python train.py --num_hidden_layers=12 --hidden_size=256 --num_attention_heads=4 --num_key_value_heads=4 --head_dim=64 --intermediate_size=1024 --vocab_size=4096 --hidden_act="gelu" --norm="layernorm" --norm_place="pre" --norm_eps=1e-06 --positions="alibi" --qk_norm=true --attn_scale=0.166 --bias="all" --tie_word_embeddings=true --parallel_block=false --init="uniform" --init_std_qkv=0.0227 --init_std_o=0.0 --init_std_up=0.0227 --init_std_down=0.0 --optimizer="adamw" --learning_rate=0.00158 --beta1=0.9 --beta2=0.98 --weight_decay=0.042 --lr_head=0.0063 --warmup_steps=259 --schedule="wsd" --decay_fraction=0.839 --decay_shape="linear" --final_lr_fraction=0.05 --batch_tokens=32768 --max_seq_len=512 --doc_mask=true --z_loss=0.0001 --train_tokens=329400000 --max_steps=10053 --dataset="wikipedia_en"
MLP neurons of a small language model. Each row is named by its layer, matrix (up: input weights) and neuron, and shows model dimensions 64-255. Each number is 128 + 32 x the weight over its row's rms, rounded and kept within 0 to 255. Numbers have three digits each.
Before each neuron's rows, "fires on" lists the tokens most often at its 100 highest values on Wikipedia text that the model never trained on.

fires on: "History", "/ ", "- ", "| ", "The ", "These "
L7.up824:151133168121214137135122149187088092030040183135085071168117103165139118143164178107151126137091126180079144102157151131094152113094108090107117102164097098149130138163123104138162106095145150145152131126142166123122123130112116099132148096141043155181160098102140182120124148130142155077136141147182112135107138169067150115105101130222177104107144128107145200126175074125114127093129101130111137155075124147190144151154133164109117121115161162129127128137131086076148100156139172158101198099125110148135135121117090093161102145131139171155115132109139152130131151191110019075

fires on: "rem", "would ", "can ", "may ", "sugg", "anc"
L2.up865:097149148134144093112150176121035098116104133147122127135099184093145135134120125122126125129160137161127181084137139130146110161167123181129140076133098133132152144126152158151079137198127108104152162168137163094128131062061133125112125139111065095092127135120088074104200188156165122148126145153167162146105068172118098070162141131192157147192201135133121118100140131154195133109154103139179173156088148137180117166129149124139129150091119151127093135076198071107116130133162126134119142153099121094186147111131066122117150122126083136087160069061221098143078112158118105132

fires on: "an", "er", "e", "on", "in"
L5.up164:131166140108160111201124115125071099149105175159109119149131109046165100143159176174072057152129154190090127091137137094092102134160102115153097127109152153118150149211176136164135161152135095125174130139119047163077143165074111100159126126192108143083210101131122140086158149173113049150116143129127163109145131110162065156108088109148160095144091097109109189126141121147144141117124143063138134135114143097164129114159129124096115165144151146185171211092149148109110182185158147106102117117168141080104138138129075120109131116145130065130122123119148143157130089155123088097

fires on: "b", "u", "w", "erg", "ag", "a"
L8.up971:174117150159167080145090144168112138107141158102121124135094152153142112156137149119153088157188081161141154094122151102067172095157141156109116095119116185162175116191182099149109088140121109087154165138174088142123120118117173182097121081097101171149167087135097128087142182116196065090109132104138130129137125130130146110153178081113098106173171123125094126136161138129160105117173124088071123153113155174099057192199087141130162161084131138184109127107104110145122074125177151102064210146100143162122123107084102197136098101130104070104115130140135152100056142147134107132

fires on: ", ", ". ", "in ", "-", "of ", "and "
L7.up299:161097105105134085121181103099126117047168095099141100155118146109110126140128133118090234143107074110060163157152152124141121088082169120079105126109146108174114121105150138118135130137098109094119172167091123171161089122177118143201124098128105145162125069154121129088124124156190181110147140101106153138164066198109106166074124150157213100159131137161118091150143141143178125153172079133121107117137162104108098072131104157181163086144102103169088176085158117116088163135134144161130160073135135158162167093119186071102086061136125125130147110165118087107174156109122087116

fires on: "on", "his ", "re", "of", "her "
L5.up937:155151185143149095113079112173137070074126101103104113136160111098142132143185100111099187136103080146063103140150164141065149111134138126115128123118166116176147201195143194161148163146201093133159133108110164167131176206074053167086098148140117164137177066159103155116142156132109106131065147134146110065088167109141122104091103132135096106066149151096138151100134059116115188103116120140121118141107108141171139089105158108080127118088104150121118166152132074144117107148132170167121201127142144087101149094160125121099202145107157110134108210145126121077131134097129138078

fires on: "-", "–", "to ", "high ", "i "
L4.up16:045145123111078113087083090122143141090127139087145128157137140066139188132158140092151127099096107142083112145181088160130130135156132181059096139122116119130132134164166181096150158122083094114103097161056162171154164159093126117126103095083098141098142121082161123165140138110120100144155087164116130177068169145106116136107140076132185130142123104156064119078101155118131154102157120094082084137090141145220115097167105132164125119090148195153124164132117160154131125142205161144122075095135120145102127080150141147082180093151091152093120162089089156056125192125097140112

fires on: "t", "k", "p", "s", "m"
L8.up757:091080059163132086107157179110095098153153110126168136096108127074125103085178136089128132097113121184131164137136123181124146110126166167137161134127174149141135161160117139083148079173142079185140152140091125151162088138119089151116120140168098136105141062168090089041168138154158158141140166088099170094174105123115102087121132093149105186129162087117162160178087062092172122116083141117140159123151139130105104141148147191112117061140099088097171164157089124135119144158114136107129191075137106096123159110133125120184124166152154049163190091122160152155124146120141079124

fires on: "| ", "°", "/ ", "; ", "gr", ": "
L4.up239:109204160117143120070109055106143110102078165102206097147147137151120147117145126073118102154097120147116108183156146117092125106114095087107119131081135097159149151192119149100122162113206165088147121144151150143154133079109069123141131128172092121157142079092166138082112099114136142122128141164189123189145119154140100115108096103140126091083167182105105172105163115091154157107138139134124130172083076117174114134206085183110121138136072123109161104142143124135176094139141145161085149081202147068108126114098129150092103093138144161124110195101121182118106176085094052054

fires on: "ec", "On ", "Cap", "Comp", ": ", "Sec"
L5.up604:139101091161112138098130107108104143115144090122191139176176164144098169136122119103103161080106111186160179174117098153134141162088173091085063073156133107137130081076129076070130119138131101073115166178171200105129130121148101093104070083113095069177182138129123127113126154137185133115133131136105109155149098139070132066119122062110158127129081087073140102150201105154124157148121141159159182191136175167128074157146123201158105104112150057136122120149078116104105134208139209173104144140121136154122107127118155151132164081104130160150153109053177159141123138113156070097

fires on: "\n\n", ". ", "| "
L4.up897:163145243169150116153110154109109097144128167155156110175089151169159126124180131126136141130100048195131127096125171154076085108101184135107085130104081068176137105137154166145158132082110080140148158172117162174164164173138063130152057125111116203171192119103104147129124155082182152113122144087140103043096132137132130066112083131149140139186168111148136110113119113156155103115157137149128100116105130142107108079137056077126100138091101165158155128163204128140085087135125140122089129056131100080096148165191149118131125149080120077167090142179167151129103132129154115099

fires on: "of ", "ing ", "ting ", "in ", ", ", "on "
L4.up273:091108118101166172144057110091116137123099163129103117127142104126119171104179189129175101043136070102136106158139094141147168068155172094072070114115136124141131149119124152127153152140145148131102103188086132139160105105095124182118110064126161166177147096100132123125165145123210092077133067119115135138111105187129082109133161097137113137154084121127103169103147119107121160079077118098085105109118132131116097145096051148136112107131157081177149178126140099109110146187169142164132110098138167161168134135154124145164115137046162056145141111121151163106159157112095054172

fires on: "in", "f", "a ", "; ", "3", "im"
L8.up799:140208145142148035113093131204067121097083084141158069108144152112156122137136115126108099104123107111099145150176152110067163061151168167143098137115099169150135107169180082116179085102135108136169102102120098124152158203054115142164050117202137109165134133128152128098132098102155129073124130174142145170154137151150134124101115104157169125165071095084170165091151063070171080094110116070180137191085111117151111101122087152162166086154100122109128125090162170170087171110119110157127131121086107120107166123140154143149147172133144121123115156101148140092146105161083151095

fires on: "the ", "claim", "s ", "Date "
L7.up446:085076170109106106117114154075067126114134131162094119143123171091156087162176189124080076142105130127120159141141127127125148085188114153140143124123152200167126136128207167163188131096086127145142202166115097096143152144151134164105129095149163143110130110063114123111143130139192086144165155164126109103137103113174099130097132163119201133149119150107124108163108052109129133106149096127064140139106113157098126187138119129124085140114173172145109138114154117108157147140135149139122174152131121086166132149119131209061156167160094108130144134070072088166057104151070080051

fires on: "f", "p", "-", "por", "om", "b"
L8.up204:171065173058127127112141082072131109100150127093162108159096147145108102158125132060128060045101136130073137157144161081122163096113156091142042140106170156169144177117185115178172153189151133119186112114082099104145130185102125160121127108166124129158170158177136181115124132109145146181133091128108142109154110138103088089123112107163125106137135200140127143185199084078147126141138105060120141090149153146117156129128111156176142132155178113208128121130093050138064122144107151102099104064116131112150173025153137178147168098134078142130108141124123083149122126093114119135

fires on: "| ", "; ", "dic", "ond", "si"
L5.up799:104096165166124132127133101108045145109122207118139079149092116132161158162185193108113103159118087155093086084153085080132167131098188151117118134108135125128147120177155130139103174143122096141132119108105136155089087134083110161113106081138124183160146141141158138151123104122116163157042116047142148084162100082144156087084139080164138126100213098182148191148155073120165115093112116132173209141069152123134132111114109143140074128145138145181129147155146135108127094169129118075087118151136136118179129102079067146124144080144110182100153107093183111123131071171100049061

fires on: "–", "-", "to ", "/"
L8.up935:170147103130119090091105124134118129095128104089145092142071187113120206118121122091152173128120119113147108145150129233093122157106136194092083139120136150121150163138147091106089079159128116106103105168081118104129154150151112142105109153082096135150160085133127126114180053126206085052166152221106130160157110131099116154139086101105155162139098063133076088097096147071145162107137130095087107114140191139135111113134115129155127070133131170122159149120084106218111142145150188140134132147176109135163107105149150174164159147136072146138129188031098111120081175166103131131

fires on: "2", "in", "ens", "is", "r", "as"
L8.up798:131161157099166164132130076141190171127122145138090126115103152113145169096131070116113109149146144187086101140145090172086090137102123194122048128062097134121147122130190117139155107138147105117149156129115152105164097115133088128105164120166088125164175155125104158142109124105081112112111070174173169110128116149110104160167122128171203055138093121171090132141102152079139096089126156121127147148108148192109076149137154157146139088060119165088134163068117090077106133085188121182104126130108142170161137101104135130150143139101120124072161131166145074139092186167095143127

fires on: "an", "ol", "an ", "Jo", "Ad", "-"
L8.up296:187124188111193110130155067117068057136109193155125126182100127118047140151135195102052132142102134145184128174131170153147098133135122142108115114130164129128155166142100197142134090071131116128143145167101139201167147123133064074116089146054119086113068128154159084119113121110167144095130168165084186081065089129109178156130146118133198081102140108108079079156119121115154166110140087139120158116131177171137125127203096151129144094103135078088155155123122129128148113149147160117107067077136093115117144084112132130109111132123088093043111121135114132110099127108138147086

fires on: "| ", "of ", "for ", "in ", ", "
L4.up473:093112115102135105110106112134110110134088130096111055140102132058159140165126119109157101140122142168179154094225138109073118084137112091093122141142103103177126134130183157104128155120168147161135121137153133171109140089041107165162140044109167140165146128107114087137168171102173134183091101143154135132160099120110133122110142067162116118174143168082120137131089119139151144090186091121145118128060080193175096125117114117163163148092100117159076165105144143115130156169144168095126129148112219149176129107101111149152162120199085153068110152094121168097096099214083129102

fires on: "cl", "br", "h", "c", "st", "Br"
L8.up424:167041142102152057141132123111134062091119067114141144132087125148092127100136164122170153153091098213109197142118148115115102124147158131104094127178139144175170164083149150149149088115124188110168117201115053173162166071157084120163151062158109104114164096083152123183112147099176135117101123130135174083136106166106151083128161114115186104199124130135087112182134148140162087123143085121067061103139136178137099182109147095141169113144136118136113108132141104136146079159070150094059193162101097120123142072145158131093140099169128139074115133147077132172117151120158080153

fires on: "- ", ". ", "to ", "a ", "| ", "le"
L2.up533:181147151128164113104147143108085102097098118151129116152112133069138125129195185074077110137121114183149117129173150166075150050113160117143117140137159169194168119124122161113165059174144116127151143113160152207164171097064090142132108127116105149185148102137121139073125157117140092116132120126164132108113108169094109107086078111255210120145154054100155155106111092091114134068128051098128145141126115169146117078175120106134157057159143124134117134109115075098131107152122143166093153059105110123110131173123151099130105139158124101201202160133121173133174118104071108074

fires on: "| ", "(", "; ", "5"
L5.up880:091106229120090174164153107140083177074095179124130108156111067153163124132124108062147102135148118173115118106146063113147129115111143170111071152118127155053176161122142109147103138116149145109121115186130111075086130099116153104076120106134118158131166165142148108153117087170145100141094079167179121105165095154080159107128112080125125092139134134132125146170150135105164192137111100080156123144089138040175159151156138155160098131165121185166098136154119130158148078154125163162066110147129087107142194095190097138163139068077162118106118124168093195115135159176090070098

fires on: "th", "cl", "h", "il", "Pl", "hor"
L8.up646:114096147091195156119142170108095074115156054103141126128061118099109147123113172126116156136145127138140108120131117071114098089127128160093134128132130183146116175144098190120169136127111122167129061188088061129142116127128138144132150125094117075126105095116101128055118114181128161144100149111184120104132109158090138178128106105146196104118169152116097176170075139155152100104122051126038091121116171130097110167088094139108156086150127137159107131095119086086109096139136126135114164105148090095093204080147161137146102117157127089096165213148135079105100075115147115175

fires on: "in ", "and ", "of "
L2.up992:122106136092151165121133140031121068071124147102164134117122144177121097160125136108129138126036093102121150109130086139136125139112183150100089082104125061076137183125092145136174145147163114110153164144126121149183089139169139114135134141119117108155123118110142189123111146165187191128141105090117104157144108119163101105142176081133178108108172136131118108123142086156135201110145128157109172107116167153154140151107149180131142047104097171130118179108163151150139143155189112088123172143171095156167153076156144090080099191176115092160139117178088146121143150092103131100

fires on: "-", "t", "ab", "b", "it", "sh"
L7.up199:124082124113135135115091082085143115093109149137124128156101123164153162125118160100080083092074091122081132165152164108172124131114148109108140087132153102190133134134138175137131092145144109090201116154165163123123079078110151125125074083151093131135187191105155122148065161093114144124115121116158141147127088061118086067088074102146097084155207117122071147183164086136099114143181077171113124150111107164132166138197109202124111061114135166128143122132105094104187073140190156160122115061120156120150197073165139180179109118094138134155112080105115115142137140073110111109

fires on: "and ", "of ", "d ", "to ", "/ ", "f "
L2.up677:177092138154101128112109132072128098128162065101126128097189122105104059120143113125149124137076101090073142220143111158116173120119161148109084151076068127121136163130099177084102114105148111074119176124128177150189154203113115155097059116129057140166130099125151113135141138126170174111156072147138139113067140088136125095144192140137142136128152102149141074138121118131138099122144122134124090142135161226110119090146131160085138080110159129121123180180134156187090097122136127071130209118158121154112134118161127089116074216167094143157139177097095156120135161177110137160

fires on: "ul", "f", "amp", "p", "ver"
L7.up295:126112108063088103163108148104137147112149167092167108105118152162074142188141126121193116087124129115096112193146124096086168135112154097145115134135137122195161161167137083126159132169094104123171181148098101153150097158135095159163102131144133107119134061126144189107140116119111145157135132138123134111221136156148118103060147129174140112093184140115114138113142128107144121122072117126065152125106139119187105138133116136128123169141095110134110129132152123151104087118105158205107123088166114107118136120073110146129114152128112167139159186117140153201104122143132096061

fires on: "N ", ": ", "-", ",", "im ", "BC "
L2.up1009:146141117197091184107091087126157176013173141117125000136142106106125129106125096125136146118160115138142156191255082139147106153114147162108111166108113087101076134122144127119142071117156110104153098183150169099134146185159125082106104114082124138131085102144149116134168172102200137125086096118129103126166106133146147071100141146084082116149083110106075142090140141142160127120135138153110128146000142107122107133150091138147131116126111127149127150138173129164103145119122155155189140125163140090104147066157135195126094118139133151139095146100126119126147152131120113103

fires on: "in", "ent", "el", "e", "y"
L7.up791:156122153070104124161031103152108143127087180106159107187134081114104127175102113110096122141102105205130079163152151192173131154158114165103144087078161163142166119161154138114095106126192086129136120125133150103095132150116099095150128126133123115102204106127062183160115138178132087089123107128142106184108131106160126115111144120129118125191150115142059105108083152135109150085141146085109144169087103099172125103166078178177123121136144146130191216088137113180143129109159125103119087119143162077079173110072106115119093118201117067126129112129083159113140154154097158117

fires on: "p", "-", "v", "m", "ob", "am"
L8.up318:120118080162103081088115149068061067106158146107118141184132213102150089143128151128091189116109163149167217146130158117079091134122109159114095142128084087113145158173098077075139084210075120150216147150126128138137147166168165138093126143069111147123128108151088088061168144145157150066128185176070154111149110118072140073094126108115083166143093036091120135150139103140113143162136121150144173176153150131131120128198112126130129151084132111158143118111131129157120103099143173171109139078185065129122127105145104213108148151147139138133126178125140117100093165150170099121

fires on: "rem", "el", "om", "j", "ur", "ol"
L4.up390:162169149089157151153116181188135075140137102097212115133056134069115068175151084136082140147040096180137151139119151180061099133118127155176141165084072132155153146152157104155159076160138092129158129155115109129180157138118104117106100151116134066133156138035113101090106179138108179107110114114143194088100121185090143129164095058151147118178166169093102138127128121129143087080118122112126121153127155143118108082131088141084130101068072159113136114155162069107113101133072131152107130108144137115114133127139089152169089096110055105193102172142121101108130121106118138122

fires on: "ro", "le", "bre", "appro", "pre", "Comp"
L8.up497:121156136116109061152174117138117135133123136148152124108098120174139133101134129146138096126160103179115129181136131178117140120161151193116087105124156111186155135138091148120102079135173127072137126166079104114133124186101091094158134119086075064123176149078100169087140130156144122106117140112132177112177088164148056130157164094182113117103122082144135058137159084059142145157149095117181136168115141159139061176137131204111103140115124116204072141073154159156056189126084152180122145105160178040140189162146091108086116131160128110089113131096079200116139178113172123120

fires on: "the ", "This ", "this ", "ar", "en", "same "
L2.up586:183175143138142148139084118111185141114148195139080118148147110082128158112146179129100159162125136129124081145148096152157065150122122144128141127110212163154132177114170144128161102094179074098120164132188144106129109162147127144129143129119131122126153115105131233090129139120116136134152186137136107099118121133119056091088101140104119098156177123183047143138127170115130112106112156155125115078109161109144123116161128078159105125053130141123188089090113117114086149109146138163133083046185125127137096165120140107102094112109100118062125160071120178073129147142108136138

fires on: "s", "y", "e", "ers", "es"
L7.up792:177103138059142146146114093117126090128086184112151136129135139120119118178172093129106144148132037174160078153142153124155086123097086116109079060112160160122200112124132176103063081152200131111153188125163108129148069147102045123171163172111133141151196121062112152202147126119088138133112094112149112149136113135138074152136126137134156110155111154093132131124119113089126137066137161133165096131127190142120163125113138093119070147139152169120128161137095051056112105122140125149029123098129193142156078087114153167161123101107094104125138115171132143144076151161111152091

fires on: "us", "u", "es", "ing", "a"
L8.up337:125179089087126102131134143172164135103129147077124127193030173114145186128113131158126110107192064156095158100142148148144115092162136126086142076105096162210196197114122112078113076112124136113114173106113124125117180109097140130141128113073130083143135146099067144166121149103134112135104080128092141143098140189078168092139115117120109148193126087127113119146166108124145150067135143124126166168116120199182107086154154107171096148177153162116143136097106076133135123119178090158065157136106150151122144102107140181161178115092098100109133159076105169082150109124169140157

fires on: "s", "Lab", "ar", "est", "u", "ough "
L7.up807:115077143100139131093186120111097107124125182150102104131080120074131174142127202081124094128126141123068098130151096157139130110171137128094127018092180132169141153105143170159171155127099114179156137109152108179134142153094140100094103080157058091176110093165124125107102127086127135104166172124154171082133066153150164116112160094109208116136146143141135120174114077125168132133126148122169152117100110173120164152154149188186133123080100134122145087117103091087105171138131135134123105058137089165160138054092098124100148173121104140087138114104099082125079145166164093102

fires on: ": ", "by ", "was ", "including ", "as ", "is "
L4.up830:158177187172114148108105106169097128071080123114167069102158099106132146115135110145109195124100109116167115122193113163119095029089147166151177082087152150133135118133125180122134111121149134154135120148124157107106083122137097105127159164156097102169095104165171145112149150130121160084108134145070092167152121186156124140094072067090107146134119099154100165116096148123143129157092143123134181135076098184133104150104104156104149166103047150145093138124140121046128132171114175166129166098124100086101146119143161125089156103140098128142187168150141104128134177049103090087

fires on: "an ", "a", "\n\n", "el", "-"
L4.up223:155158171168157127109141117123192087090153144102144139165155158086028139161176180106074149112117123131108160129140120175105150138117160143136093118079131112088147113121190145127127089117089092145194132189171140142198152148129027113100128146087073157134117116112150176132138174137125145116130097065106148129103140139124125156124110137151175117114142121149024119161132121102106093122119065070124178110123162207111100090141083108163139089092062132112152125097163113160151124143119122209122149114151108187129154108128166089152095083126111154116119143068121132108147125155127087113

fires on: "el", "k", "es", "e", "emb", "-"
L7.up559:239123161041125088172135147092107125154115209080145113156129179164108125160125153126119159113182118140172072203152156107138087126144122140109101124103105121148117147154139082115054109132156094121169143172202087140102161148132080087178128156134167067090133102111117152100113133119104106131115150116071146128181103117131116102045139127131144083125091168137064079131202151138166144121124119096122133150102155151129103141133111094113091191175138102211183186120128142162115086106141126151128108114187165076116140103080121186173091134168155153074093178136117176120065098144137099123

fires on: "/", "a ", "of ", "-", ": "
L4.up135:142121130084121185100131135104162139026153169069174000155074106146131130115166110078158127097101084159119110141215140114111076178112162157122076137114097110131114110137141135118104157113167143129162146167106123119102108134128108117160144123112131117208078142100151130159142114132124154045078110124179125156143113154138142088096109141127175112188108145099122157112132134102167132150148108080107145130025170145105103174136048134126135052131146163135130141133163140147100128107094177132150157119172210095176134057152137173162139139154145115115148132101108118149090110116117098097

fires on: "for ", "For ", "of ", " "
L2.up96:112079122146098167122107099088155169120153108132129056080151138100153182145112111094184122162105025167181097153207110099089118116120160165096076155127065080164142151105128129128102123087102139118125150107135152164161052123089103179080142116084108188193132078135177116138132171128153166135116096136123147098174094124074129125101138107159067155169130117053167183132084109158140144088176111148147090145124108158138147132108132074161127155066120124108134098166118121130146084158137141090106126138122159137186102146143093146148136160095123085146128135118110113135165159155049132138

fires on: "j", "as ", "without ", "with ", "rem"
L5.up620:113111134147155100114105172147135137126087097098166105105082132097102175145191129129128148084146124110129098120150101196086126107137127214151157122112096137114132134180084149178191129135093125118150059127129096155147108107111140151096132125137078100137149070083156146098142136104102155073105059172118142168063153182092158084162156108133145136186164119097142083147104131170180127049084098125098173130111231208107038098107120147110103104082103158137125167145208138043129130149160124148126083137096073160171142090165090151106134144151115077142167168107160154139125135136119125154

fires on: "in ", "s ", "from ", "for ", "into ", ", "
L7.up634:126170127181091157143107134120135149148139138139118031119110153177114134077168167177182133091125073154124085122166160172116152106228138162122117137059113183125091158163152194195122144071148152151120141176102065113120130123105095190140131073200113137069118059107117086097161132111184102102066125073139116143159109144109154060114161137142132134217141122161119116154146124137161090107120131083147141118061127094107127154173077102104112132136139085144099177100189093148121137185188177128178123133174124078160154129126136187160129073164138120097113155133130117136153106124099130182

fires on: "/", "thern ", ": ", "al ", "and ", "-"
L4.up9:151131110103151159145134136106142151060143108134157030153107098126134140141149099077172185045162102154122128192244114122085093096121163141097111098119112093135107151129197097100115150142156135052129148124134153100114118196131096156142145079081132116183106142104127106182126109106159126130153097118147158148151130156185148103021084104150135147165122127088104133111087118124154162102131150131155120141056147133097163129137115110128146104122151135138112184124126115140110198105110158168147150109191202130152124066129090220107136144093150130089101118120116117108130131121100113081

fires on: "em", "é", "| ", "adel", "M"
L7.up401:206142171088135122124130063185091053053075127099111071116134132151112131117136147108127109164059144140147160132163177154147151098108108102136110110107148129122121153190131101127119072134141144134164132161096157103120110136086066134199129125146079104139190091100126163122135166126220130045155156105141181095104096139114103120137097122132166113132108139135127169065118105131141127088109150085091118109091188163160138063138119164119134163098140159185107142135174114111072120152117107157095149073180093121128120124136157093111140081074066114156149102147141088203103189175122039106

fires on: "b", "ec", "\n", "p", "ul", "; "
L7.up473:125129133075056083157179181105115152129103146102150120106102143148135082184109137139162058141121076132145160179123153091107129150134118105135130131103098170190170138155151103182191084114112102131197161163107056096145135145151151175103126084141106157130137149072148186111121160111100098129092149057112132110172106234099135116159135086117114121139127128083155136131180143159182050091097129119135141168134162124138096119168134150061095113126099092169117112128106114138090162184121148184050194180130161118163150169128145181115097106125128067123159151165124165204073084129137073110

fires on: "is ", "was ", "R", "were ", "are "
L8.up411:152145152171152107138120131140170082089137134106161088141148102149072105132143160164145160139115076116126166146152133171147116143093187162094147148113144185134127117126112114155094165117176100148189168179119143112107075098167132094120109180132083119158088110137170152129125134142112156069082144089095164078126115208128137153138102128111091138049150111138135104152107103105144100125127103108123156097147114169118117163130091116068125158134100169155080127185142112103134086096111128114133134150150099083143170123135064155074135156142112153147204143081080072116091164122146120131

fires on: "ap", "bre", "scre", "for", "pre", "comp"
L7.up173:099176108081153092104108173110127159101106135131068092124114134149130160171134147145144107138178126200109158133155094152099119139119135147129142070139184201187147099169185136092118079151135122100173146152089108178096098125123090144135107110138140110149138091104162148134142143070152104075179121127115138085193117125114124097098137125164129094125144176071110088113130114099141152110143101072129149134116120145168069146160108156079118158091131154211099234082156103165075166196131145197088172120141187117153152126139118164117126134164128175127204095107107184187111114132152110121

fires on: "a ", "8", "'", "us", "f"
L8.up462:116194152169117084184122113136088114117086050120123124153105134077152143167121158168230107105169093110106145124150158184111162119195195159110107110158141158196138132096167131102114096102138132133097146124098021145165127152148075180102087139184127145116118115163144121122154106146129098152103180091143104121119169098106116127105091094153112143116165144125113164148163126096085101109062055150094122131121092102188107152169105131100117133143129136149097147140175097158113163139130100170131117130130082095121186154115148093086145179129120109150105153088099164113149175162032132142

fires on: "| ", "(", "y", "G", "E"
L5.up24:186119147134135120174137157149165120115096187094188127106105081181140145144140122079105042126095063115140113093131168141096097116072171109150152146139093109150193132147096097107137125185137120144157160183129107122126159131160087087155103130144115150158195119115113072164093139147109176087100075145168107099090124144102140097148113137130125079129212140128186156098137086079183159085179121085135081082122123142100079069102044129121152125092128153165077162169149112181102143109078163145032098088119131112092147157169130150120143108105084130155141156199125118104043093158112123092

fires on: ", ", "This ", "s ", "' ", "this "
L7.up547:139156132098168053149130112116116195120108106152134032157098123156103128157129115104189112105100144157109137130169160112145129134192166153146099129114136110147105102138139108142122164078166143116180150134145131149119188167100072151144166053184121191100104107087090131079136138155160135156124135106128132116191100128124134132130137154125110122186149147160072157107175175138195149094169134137126129149109118126106126114192139126096145147088170099175129183167176140160098132119096168141164151088144186125128118131058169144159100028205099098185092179081114071155107138158094130121

fires on: "er", "y", "in", "en", "ent"
L7.up143:140123167061132088124137076132121185133101122080144125151178127103048090206144111089111133133100117175109097219166151168105158171205116179119122072061145191136118112137131140149119086152178111102142133099094138118117097170116134106165166085136169111095188128134119139135112131124087053127135119072124087147179150106150140132110118122171104129163132142136068133106136157166163154054140108107097144126098133119140084168156145096127060098139133149128131188121106135108122153133181134126152096156111174159178189106090154116059101107172100141169118197116116113121120143154154078065

fires on: "in", "ar", "u", "un", "om", "as"
L7.up861:114100139080148112163155106138126104120113124099118104143077100126166152139142144105087046066089106159095134111133161115116104093138150185131101035125138150194153148116247156126172152154183161082173129127114191152133083144055144149191135065130131043208131158140151177126109156090085193134107085157115149110131140171123136154141136108153088075125180199126065113164110092047176067091139133082140156130112125196098109188141072136107101118110103118110113104110099121104101166149149143161148117136119117186153141127100147123138173122112095052105125088112125103159108134177114110119

fires on: "d", "P", "T", "D", "B", "M"
L8.up470:129116156146130110149145153112134081092138152166113132170108176108072125108144193124112102112085094089045119150146150192175088138069169128108142144051194161154161150116164149117157126099120118118154207121114111163080120103092106145155046066182080142154131115149104131101173157164145151129164161114067141099062164171071081143166151094140125090163163126116182082110133095171127174104110125137116153113154165095087091097188147124116148112079143161125081108133147101122105169180085100110080165106143106176134154090105177127153109123133109096102144121130131144155143173096147153159

fires on: "i", "R", "el", "er", "ure", "az"
L7.up859:091144145159078107118088094173131125140139070146158146173160106096127098151216191088183105150115103149118150155138143101101145148114142131152117149097118106143163148167132141132173028121174120144174148134135099160164112121105100172112108087175103081146127160095110129152120142131125136075082088094175114130092155096049045112110083107178156093096164161164073168122158130099124063104155126161067201168123102090078081145141129155156169139034110142094059135183136144127103171156121128186102137130127129045224113142119095126097127127141132154114114175117102144123151125101147120102

fires on: "a", "r", "es", "em", "e", "in"
L7.up94:108126150100116099151110119157141040140116169050132145135112146123178085163170129134089124058114042139168118133144185132141119097149147224122056111022151178138170097147140122067069151127163123149139165184141128147106162187122096095115166124097069127127144108080167108105122130160130143118045129136109143141105168096116146130133119135134136130172106123114098153160147118088100136179099105124086168162142140158117148127128064088138103109170156150120125193083123134151131118113148099107096083128140125102160153133124117153168142104177101143121107173074102130130091181186143139134

fires on: "ood", "at ", "This ", "ell", "this "
L2.up432:195094154120157088157085093119083093138094209118117140221200110105102119150126220165100126121119148158164127140134117091154105126144132079121147093111167108075160163128181192144135130092136099193147114095170125143100112202119127090156123105171130149105139087125099149132194149116114108135128138124120171112088102111153042141101122130145073172087142113109087157165145101168131102132135169112145181143106120137170133138175133096108074148100090140158157139159119150138136124133191129154103076044168112101096132166059128144066112144135136092107132135089160147129031139167128098061

fires on: "West ", "an ", "Year ", "an", "c"
L2.up451:156102160069156135141118077099175111107095156122106131153125135145092111100097131135167138105073118109162156147111131127142121156109114128115117136108129124119136174126110197133154123100127153127131183151138166173103103071161188129155072110125097077111126110140081165131164138128157089119185156179149203057105102146108136116115143097115190139131133173137051146133200127121094164075158125168090094102112172185133155171140132155107116100093169232138126119135106061122159125163171162088120180071133083169144118094095137088132085122092082133075096069112129173158123145132173092123